MLP neurons of a small language model. Each row is named by its layer, matrix (up: input weights) and neuron, and shows model dimensions 256-383. Each number is 50 + 10 x the weight over its row's rms, rounded and kept within 0 to 99.
Before each neuron's rows, "fires after" lists the tokens most often just before its 100 highest values on Wikipedia text that the model never trained on. A number after a token or word is its count.

fires after: "-" 37, ")" 9, "," 8, "0" 4
L6.up451:52 60 58 59 72 56 53 53 48 56 47 57 68 60 49 55 50 52 51 53 47 72 63 50 60 54 52 39 84 65 45 47 47 44 60 56 38 47 60 35 40 55 49 49 51 41 62 41 38 44 60 48 39 49 53 49 64 51 64 46 48 43 59 33 33 52 69 41 50 69 43 56 38 47 48 50 42 16 58 53 36 66 67 40 55 48 37 38 45 46 60 63 34 47 51 39 34 45 62 40 61 59 39 47 39 55 37 47 31 42 62 54 53 54 47 55 50 54 35 36 42 55 54 61 36 54 33 62

fires after: "," 73, " USA" 4, " |" 4
L6.up563:52 59 57 62 73 45 60 42 59 50 53 37 52 51 54 52 47 48 32 45 42 52 70 44 52 43 45 41 63 52 64 44 73 52 42 49 41 51 62 55 50 46 67 48 41 39 43 45 54 39 53 53 41 50 65 54 50 63 44 72 52 60 67 51 61 26 56 60 38 52 46 66 52 62 41 52 52 61 39 44 63 50 46 61 31 45 60 62 43 53 50 53 20 55 43 39 58 47 42 49 51 67 48 49 45 40 50 48 62 43 57 50 55 54 53 47 56 56 61 48 40 66 47 40 41 46 40 54

fires after: "," 52, " |" 30, ";" 10
L6.up655:43 46 55 52 61 51 63 56 40 72 45 49 40 59 66 54 44 36 35 58 57 62 36 51 52 57 69 49 47 38 51 36 51 76 53 43 41 60 55 43 41 50 59 44 33 57 66 58 51 57 44 50 51 47 60 66 46 43 65 47 44 34 48 41 61 42 63 58 41 41 37 52 48 54 45 59 55 45 38 54 58 42 64 54 42 56 43 42 57 47 42 58 57 57 39 53 35 47 40 50 57 55 60 64 55 40 57 38 59 50 55 53 48 44 48 61 61 51 51 50 59 48 26 47 58 50 40 51

fires after: " " 86
L6.up1951:63 63 30 43 56 58 37 44 53 44 57 46 63 37 51 55 54 58 60 42 47 47 46 15 58 51 41 58 44 48 73 44 44 58 57 55 54 48 63 43 57 50 45 52 52 44 56 26 49 59 46 56 37 54 45 18 70 60 60 53 39 57 57 61 66 48 49 57 53 45 49 42 55 57 62 62 53 43 54 45 51 55 62 48 52 46 47 48 45 60 38 52 41 44 44 60 51 38 60 49 45 62 58 42 51 38 59 58 53 48 58 48 52 65 46 61 31 48 50 48 59 55 46 39 46 59 65 64

fires after: "20" 23, "19" 16, " v" 12, " U" 5, " film" 4, ".D" 4
L6.up1758:59 42 50 67 58 50 58 41 49 44 47 58 56 56 45 52 49 23 44 52 64 48 41 62 36 42 51 62 65 46 49 56 49 56 44 41 50 50 75 59 37 47 40 48 49 49 66 46 56 31 68 50 43 27 59 63 62 35 60 39 35 44 55 49 53 36 43 55 57 59 41 70 51 45 53 56 50 55 53 44 63 40 36 45 56 41 57 50 48 49 70 59 44 50 51 33 44 64 48 58 47 55 59 43 41 45 38 41 56 49 51 63 52 38 43 45 42 54 51 47 51 51 52 57 52 63 64 37

fires after: "," 70
L6.up1976:61 49 40 39 62 43 42 50 39 60 66 62 29 51 68 45 50 50 52 39 65 54 55 38 55 55 47 48 72 52 55 52 66 34 43 61 53 47 54 40 81 39 55 15 51 46 57 54 46 50 42 60 43 61 44 41 49 54 36 38 56 32 53 36 47 25 48 60 64 44 44 52 47 59 46 63 60 52 58 60 45 58 60 49 53 49 49 59 41 37 43 59 37 60 55 67 50 44 34 58 46 47 55 47 69 52 45 62 44 39 65 53 58 51 57 56 42 41 63 60 33 57 48 44 48 55 60 15

fires after: "," 26, " in" 14, " New" 11, " of" 6
L6.up2256:38 47 49 63 24 55 37 38 50 45 50 57 46 66 55 67 29 35 48 43 37 68 35 49 55 39 60 50 34 52 63 50 43 46 32 49 36 29 47 47 55 50 50 63 36 35 36 51 46 49 49 50 68 59 63 58 54 57 49 57 37 64 40 49 35 47 57 47 49 55 52 48 45 52 59 53 60 67 53 57 57 72 47 50 52 51 51 63 65 40 43 47 54 38 43 53 58 42 38 58 45 55 82 50 66 48 52 33 52 52 49 50 41 65 50 64 51 50 52 49 50 37 50 29 63 50 43 64

fires after: "," 95
L6.up1238:54 58 36 56 74 29 58 45 49 48 50 35 47 66 58 60 47 46 71 37 67 51 48 55 56 50 51 52 49 65 63 38 51 60 48 32 32 69 50 39 43 50 44 64 47 56 55 34 44 47 53 35 41 51 50 41 46 38 53 54 54 43 57 42 50 52 49 45 53 71 43 37 36 48 38 53 51 53 43 72 54 54 37 54 52 43 41 35 53 47 36 67 42 55 59 42 42 45 52 52 55 53 54 71 44 33 53 40 59 49 60 33 73 44 52 44 39 32 44 52 54 46 47 63 30 62 38 47

fires after: " " 37, ":" 15, "," 4
L6.up1396:33 34 46 45 56 59 39 52 53 37 62 67 44 39 47 30 45 68 43 43 38 56 43 48 62 55 53 49 53 50 82 45 56 40 33 40 58 48 50 65 56 39 60 50 50 37 51 38 50 54 52 29 33 45 50 43 34 41 45 43 24 51 30 26 67 62 68 62 51 48 40 57 38 36 46 75 54 60 48 48 52 40 49 47 43 51 40 64 63 39 35 63 62 44 50 53 34 48 44 62 47 35 64 56 43 62 34 50 55 33 50 43 60 51 68 58 64 35 61 53 39 65 42 45 42 54 36 45

fires after: " " 33, " |" 13, " −" 12, " U" 7, " (" 5
L6.up899:48 40 61 68 59 62 60 39 39 57 51 45 54 46 55 48 56 47 38 56 37 45 43 42 67 47 48 44 58 64 52 67 49 46 51 43 50 45 63 57 58 30 63 49 52 35 47 46 69 48 51 48 54 64 37 37 51 50 48 54 47 61 49 54 35 50 30 74 61 39 58 59 29 62 50 69 48 63 59 51 53 53 36 53 35 32 54 75 54 70 58 54 42 49 46 71 56 50 50 60 47 49 62 51 58 61 41 40 48 48 48 47 50 48 55 57 40 70 44 48 50 47 46 47 32 53 30 54

fires after: " " 96
L6.up1485:39 66 54 31 40 36 42 60 55 54 54 62 62 40 45 49 48 57 40 63 42 45 66 33 58 52 52 45 39 54 56 33 39 34 48 67 51 39 63 49 46 45 59 44 57 58 52 54 89 41 47 56 50 43 43 52 28 54 52 47 57 38 51 53 53 42 50 46 50 43 76 51 64 48 59 49 33 45 57 38 32 40 45 58 54 49 58 52 65 35 57 54 59 47 55 43 69 50 55 58 32 40 61 60 53 52 42 57 44 42 52 58 48 52 51 62 39 57 60 64 62 29 56 39 53 67 59 44